Weights of a small transformer language model.
Size: 10 layers, width 384, vocabulary 2048, 19.3M parameters.
Architecture: LayerNorm before each block, rotary positions, biases, untied embeddings, attention and MLP in parallel.
MLP neurons of a small language model. Each row is named by its layer, matrix (down: output weights) and neuron, and shows model dimensions 256-383. Each number is 500 + 25 x the weight over its row's rms, rounded and kept within 0 to 999. Numbers have three digits each.
A block is one neuron, or neurons of one layer that tend to fire together. After each block is what it responds to, as a language model described it from the Wikipedia text at the highest values.

L2.down278:477483467499468503460544497521511487485534523494480508522515461494528487477559479474493513501503541468482490479503514522554513495540489522524526526470501467541487527508490501546503537483541486513520528509477536509495494486508454518532506528495471527485503509473482471510498527490484476501483492519438463517495527488430516500502524521519522521490534521518456483434460507510482545493505
L2.down625:549505547485496505489510512473529502471507509508531484515509506512445495516497503502477521521504480513541529475479533487509467534483476523500499492467495462557522507470499477457538471485524472466483491517465542463504508483453448496543470508516535485544488516486475519528467566500459546477512504481478492529491505527551524493501483504463545481518527472503458500476509472467471485462570
L2.down708:525500502511512543512538510520492501468503466492523523535505490484525474514547482490472512525521501454492505499487494490508523509507524507546493482497515530477511565488489504528497523477523575528519475473499485531500503487496488505520528464484485540515515496493492507463475453498505474536477471432463487490500485522435459516488520495498465526505481437494492494471485454457511492527506
L2.down824:469521520533515521459508537534470477502529551520505495544507476489465471533486490477512484504491502454479471534519499512516492487513484542504481468480526535505468525507548458509475524491528474523507505472539492524449524488440437471520501474548494496493521527488502520526537524482495466521487492511455472508495475510550491501495552524499512520516530480543487504490463535508492458498529
L2.down841:463483502454554531512471530499542485513468487499509525482525487531510484507488472537485495514507485512503498541500463489506494536501510511528485503520552542462488498483527531509514501478551517499515526505493507522491526512530443447500519490492531489512522505517487481532503456516556491516497500511515502466528515467532492468473520476472458531522485494485515467468519494506492467529473
L2.down1069:546510466502523523502490519502484502494530530504506517506480552484520467470504557502486476517527494470484495419509540554507505523519503514478448496459509477525456516522531543494475518498516512506492510496544474490476471534478475533492484467466540492477469496481519550468521498546486512529511489529498500486464488480491484488431520486494525529450507492517491493480525509505527557499489
L2.down1334:485482487479513501521507637508536432503467587497508492533506520489464481493503481548479472492513476559503526475476502502506492493480508499495550528526503479486506477498491536512467505462505504500529524493469489504470499508489476492466479507505508492519493476487509501498471491505495476512552517516477509489506490491556489481477507475492545450514527522506490503540503524504465444534468
L2.down1375:488502448497453486517513541565496486528502533529493529517479500519500487542527484459474487536457496517502447430514464510543464483492479470489486475475498495520502523483499500487455500533501492511473509451465503525462458495514481510535469492478527473505515509511507523543538478511515480482517495501475483477434540537473514511481546509459518480471493509492548496482484525489508515527479
Mostly the adverb "later" in biographical and historical narrative ("he later landed", "A year later"), plus scattered mid-word pieces (vill, iter, pisode) and "used"/"such".

L5.down359:498511567534520489477498542464488488484515517507526485549476424478535499498511494514519516470517473541482485508447540509482521512520500498483521539487504463535483551488502434497465510532525500491509527500483546506512486484510504518504536528513479520496468518490508515445502435478509550516509537520504553536471479481511443487515481509498487532511522438491500527488483471515452500492476
L5.down555:517509523509494519519484525514511487513480473509473477507515548471486527481461532511479531452498532541474500502532500518454481479537506451465482498508519473525471509469485485495508524507490531527496543503508536501510509507448527469505514534469460496510500562511497520492520479453485499513488478529540502484529495536532497479499477511509494469462485524491513465481470484500457508473514
Sentence- or clause-opening words (He, he, and, in, on, this) right after a date, year, or score in career biographies, mostly sports.

L6.down636:480489509505497548503475503496488492443543475475516507478521523505506512523525461549525487517473498479501489489467462461526520532482510549471487502502511479457478508482484471530469491505464487530487509492520517521489545476507508473556531514519546504521501505478501470486469516494501517513484488467526526511512489515490502503497484517480467503506516476506519517518523502517494477495498
L6.down818:477445506516486516476474455545503507497483455502507482537478494482487457491503506513480537530525513515449488526512464469504482502475531519495488533489470510493518478552457472476500472501500469523472500480521498546501515465474463442507488526500484464497459529541489519501503512465524526491494515480510449492488520475485489545498484458481502495485488474506489495494486533562533485526480
L6.down1259:523502501482545496486515445494483553537509474491446518515502489477452464519446507454493529512486512509515492485537464512499447490495505511522476510486518506478532525482500511493509494474480514507488478519492499469502471486474533466552507486470525486483451488505500507507475535496466507505504464502504529485524499491511515473524491518506526478538481501526482462524479492503518460448518
L6.down1281:525481504509494462474509506522509494534512480510506505535504527528476504496498471513486490541517477491494533496492508469496477520483510537492500472485507507515500469512487491510502475455485528548487451537499513512498503492442474506559521497467466465517477508583484478554488513483466466494510475504501473507509517508497516541488532495473459512499461493472489472508477514515535496481513
Word-piece tokens that finish a verb or word stem inside a split word, often before -ed or -ing, as in del|ay|ed, contro|ll|ed, all|ow|ed, prot|est.

L6.down403:503572479537495517482523541502498468514514500461485499518503490486444509478501470453465514519498528547512517497491506492517495459456465516508460547495511528524505507477498501493496522462487507482522537479501498485531461545514538499495474455510520539532501508514495464471462513548529487444480488515526507522496484490486521519528483540474552521472463463476486527515502488548471476495506
L6.down464:532503480545557481494477539426518496511481485500530478509501521521485509519489478507518472502529477468532513513462533487490468464490479529525495504498518538477494523499509497517537512496515519517521532515487507466537457467476502488467455475510476493506459460505474489507491487460438487512514457509517535548468464509516475503492454505529542483518475487464514505482494499529510477486493
L6.down920:547475503524524463476482437494487524513493517518536487532509489472506519494494489518480522487458493493497543503490469514503497508426501501490481447539507542495493492490509513501466530495452515523460502493495491504521496479522503533506509558488548489479495532527466531497504530528490488503485507491490490537488481510496464510515492462527504519487492493499491493459503512554526458486513
L6.down1510:505488538533538505517487517460481508494536547506465476495518483498454497500511498492498498508511550527464512521509489472512469528502450479521458494499510513489481454501457513526478491553542479493502507461495486516531525520523480463502500528499498508482525537538467493487501502534514482493440511520474488469593489491494503473504468478475523481483479553460512512512557543521493505480465
Subject pronouns and relative "which" opening a clause after a comma or period, just before its verb, such as it, which, It also.

L2.down34:531482501512496496522483635496524471534483547477496491517509529507532480493513497526441496494508485534464486457479497517513513489488475484485512486484497478497524493482487532493494506492505539474509479508483455483469507531508485486481523510509530459484486488497492521521477510486484468512479510526488514487482487452519496462496522475497515455499557495452518522483498513482506483522503
L2.down190:488504478511488501463526472512505471517499543488503503487492527510457516487519507539516520500494503514504526464495483485506534475481501499522459473504516524519493517497520552496475483511482535524510537504507449512521507535516504499504480533515519475490479538504497555474533468505530455502524492521516455503500502495471467501521541488493470497492426515485502445494512524509482528520481
L2.down276:504497582490494495530537514523522480521461455505486499490545509529506454509498499505479489521486508492516518521478477533477483509514482499439522546501483485469495486527487481518520502511503506515526502542472484463490514480461540528518492494520495501448517487488490558481495499500508426530535476508533500541499514528478482423460469517525483482490516503459529537509533495518503459502520
L2.down313:541522537540525499501490486466533458548499513487482461498483517539447495498519512507492474461474492526530481518499488528536521476488451522481463501547480506518534505514480515506508494522520530503505503520458517460505536518477515496487512502532484546541506525472457536463485542529507428483496527550445481501524488511496533469498515520520513505467492518527505493456515504502532518508475
L2.down537:478508523470526470515506494483515471545492506521475538485518501519452424532531530503466530506516476530480477524513504539506484496523441491502475530519488466503511516521477476509518494500508485516504490530465565465506546499468527479499490503508512499500495533484487486487530479521483491502520491526473505476462478464505522427500437475510486524517520517514506497483521503514524523538490
L2.down826:513500513474486519490482484517499460541457501480509526494509501537472418490487483492486531533466518523506473536465525502508547489489438546461523513533498481462503498502460438531495518506478520495511491505491539478465505506531520487494517526518510485486482502482465523430513481479519498525538514547513527527511477463483536426488509480567494557497488518463529549530528504497495483495479
L2.down1311:506520520534501504492533482541494525511519482432483485516528522477487520472495491540499491471539509492500454521510480512490517482509520514464491526464525501552465524492519465498493493502493542503498526452508495470486537477464468520479515523531479492562456467476496518480518557462496484481455491494483503525488496507520501498469509490459476487490530532540496530534502493465481522509473
L2.down1389:490508495486542507482521509527467488501529509467478496544489479484495486497507508490493479524548487531549462470488487518538500497464516479539500496524520459498482552504500507492491544539492494521487533467507504508536514517478501463508510431535543504534490478528503507463544507479522531522489507502509493525499560460489523526485528524498447497453523455460470493523495475483511514475532
Mostly "also" after a subject or "was" (She has also, was also), "number" in a number of, and "both"; sometimes word-ending pieces like -ally, -ection, or ft.

L6.down277:509499524519477447505530519507510462522481511500549504491539473480514503483501528491544456482548495511501523499510494493491480521432508518485492523527497494502456505516484494457521503490498522505492467480507506451465514519530486496459504494552504531487509512496494481494496529507462475500482516522473493476525509450479547515493474508506497503501481492514559500475468507498511458475498
L6.down417:515503554514491522479536559501517504525474485501485512517497490469491494478513541519477501511504508508471484512483525468502510514491514469479449482514528523499507551512501515522468496487501506533463515492499480494517497501538520494518477518519519499498503453507533494478512494492495566510524502469517481486510488495532513479485515488502512476502495488533498566492496482473499522498481
L6.down462:551543556493486444502473539476525507497462485493509474481504501480473498488477535558501478540544467517468469478507462507470438503477502518502520492503515485499463529499521523475492486498540505524492513518516530456504511504497443471489457506496520496511506479458487514518476497492480499517503522534482507517509474489466479488516501514478507494492522552529528485463482534499537447477460
L6.down576:502522513491484490503495563505523477497524530505474481467495484529523484511545504507525511484462518493511477445507455554506477518474507468466478491497488491500481451521525491530482524488506466482546466536520509489514528513459448502497534487539455513505494522493519521527543509502452496508462556503486502450488478502483541543509490531520493531500528480512473502547506466528479553523492
Main verb or past participle completing a predicate after a subject or auxiliary, mostly passives like is used, can be found, was obtained.

L2.down58:510499515478473487514531558482503524513495497510506497527509522474464487535504483520524546518443507511494469484468482521523481527474452501460494469485465525502521528487483512507469476549517526502525499473482476481480506511521494468519452497492494511480452502526489501525513464468485496473551485490485499507545459491499502503481517491533511473508512539518493445464528454518545545513534
L2.down335:473467506494535506512490579508511443497488580479515493526434533494468490514539512558482510500504473531510484482481510520492497483501520501500531508515483495472504493507516498512497519500493497487519539476486513516490483488497477538481491538494537501543496493478497510514506499511496497524528496516496498462498499470560486502482528430472523466490541520484486515516501512486490429502475
L2.down431:502473482479516569501493501465464508462478495511511528511486509540496511484462495491501513450504474497546485505500519523461493509481491511502544438511453495457508482481458524519535484542446520468495503484519478523531507493495489490498503554483489487516496496511480470490514479529424528548472507503485473513497514526494503536534472521501520457547478527499473485487519521507512538494477
L2.down494:441504501559498514509461505535493461498500513480481502504488469495490505509517512547461490539509532533467487532503449504523472514528496502513541490465499525509502489487533504504499518478532459480534488503504473549511549517540442536470491518502498471508530492500506510487493475503486487503542504493536450514477477537513486496529521518498503490510495484479560521507516533521530505513507
L2.down959:501529510511505501530517496525508477528528529527519498475503477520525454557481495463478478497467485508523514485504502520473550543536524526481517521513534515535471515517509488501507543545449463507504510543455514506499482493493499497508495505527522491500466538473502491444479493505498467485531489529474452437519512469474525487540508480472531520458493484498494523470479498529516491512509
L2.down1051:477515488496512528458514509471507533520486500522512502506458494541507519493483499521494515471450467481488528541521516465500464463512504481479517479497476467491491479491527475497465499522482491479469502501493468521480499506495461479481501499542504489507486476488519471463484503494469524505567495494492451496514483508445489507495493542533495508479539480501497503475496545507521462507518
L2.down1378:514533496484468528524489513448517512533496515522480515483456458548468513466526486465493523497462497435535493484453528504544507560497537491512487475497470485493515482481503488516538513506527506460499502473522506537492520545525528517501468498467507486516512518521530519501520512537489507481499510482515513510505488513520465505472450518526496519489501531531528472483522498516473537482517
L2.down1450:502488495530465511510500472470485521480543489557491469486522533520541526482466482471560524491487504525460493511511512502525459473534476495499466513461524533458528511530497518494508485501474463507532486508464520466533485468486490506492493501491529509503529534493493525523523499499485501557543536541502483487508453483463515513516489466481472512526494506506507508478483487505454505476534
Word-internal fragments such as ok in cytokine, Tokyo and spoken, or ational and ion suffixes; weaker on government, German, semicolons and paragraph-initial T.

L5.down107:519521484518496503517519517467520490479467496491503508542547510500508517523474453470501513525524553537482479447504511523476485509479448524506512549519502481491461496515505486522539505515534514554490466508478536503523498510469515503465499498560492510500491516543541507486523529544514461512515488521480512465526504526465510481519485513518482472491483470474509484518503480468533518507482
L5.down1073:506530494528530516509499520520487510467481477535492513525502527475499485459491525466507482510482477537517503525526506538464505485502501497525502489486527479514491526475454508484501506457517538523492488469514462489479498524524537499507499475515516503497502525488513466480521550521499494512546452448524517552502465495502462496467485509486515522481479539500529521462506522501504505474497
Token right after a subject or auxiliary, just before the main verb, such as also, later, not, eventually, and word-start fragments (h, g); also the space before a year.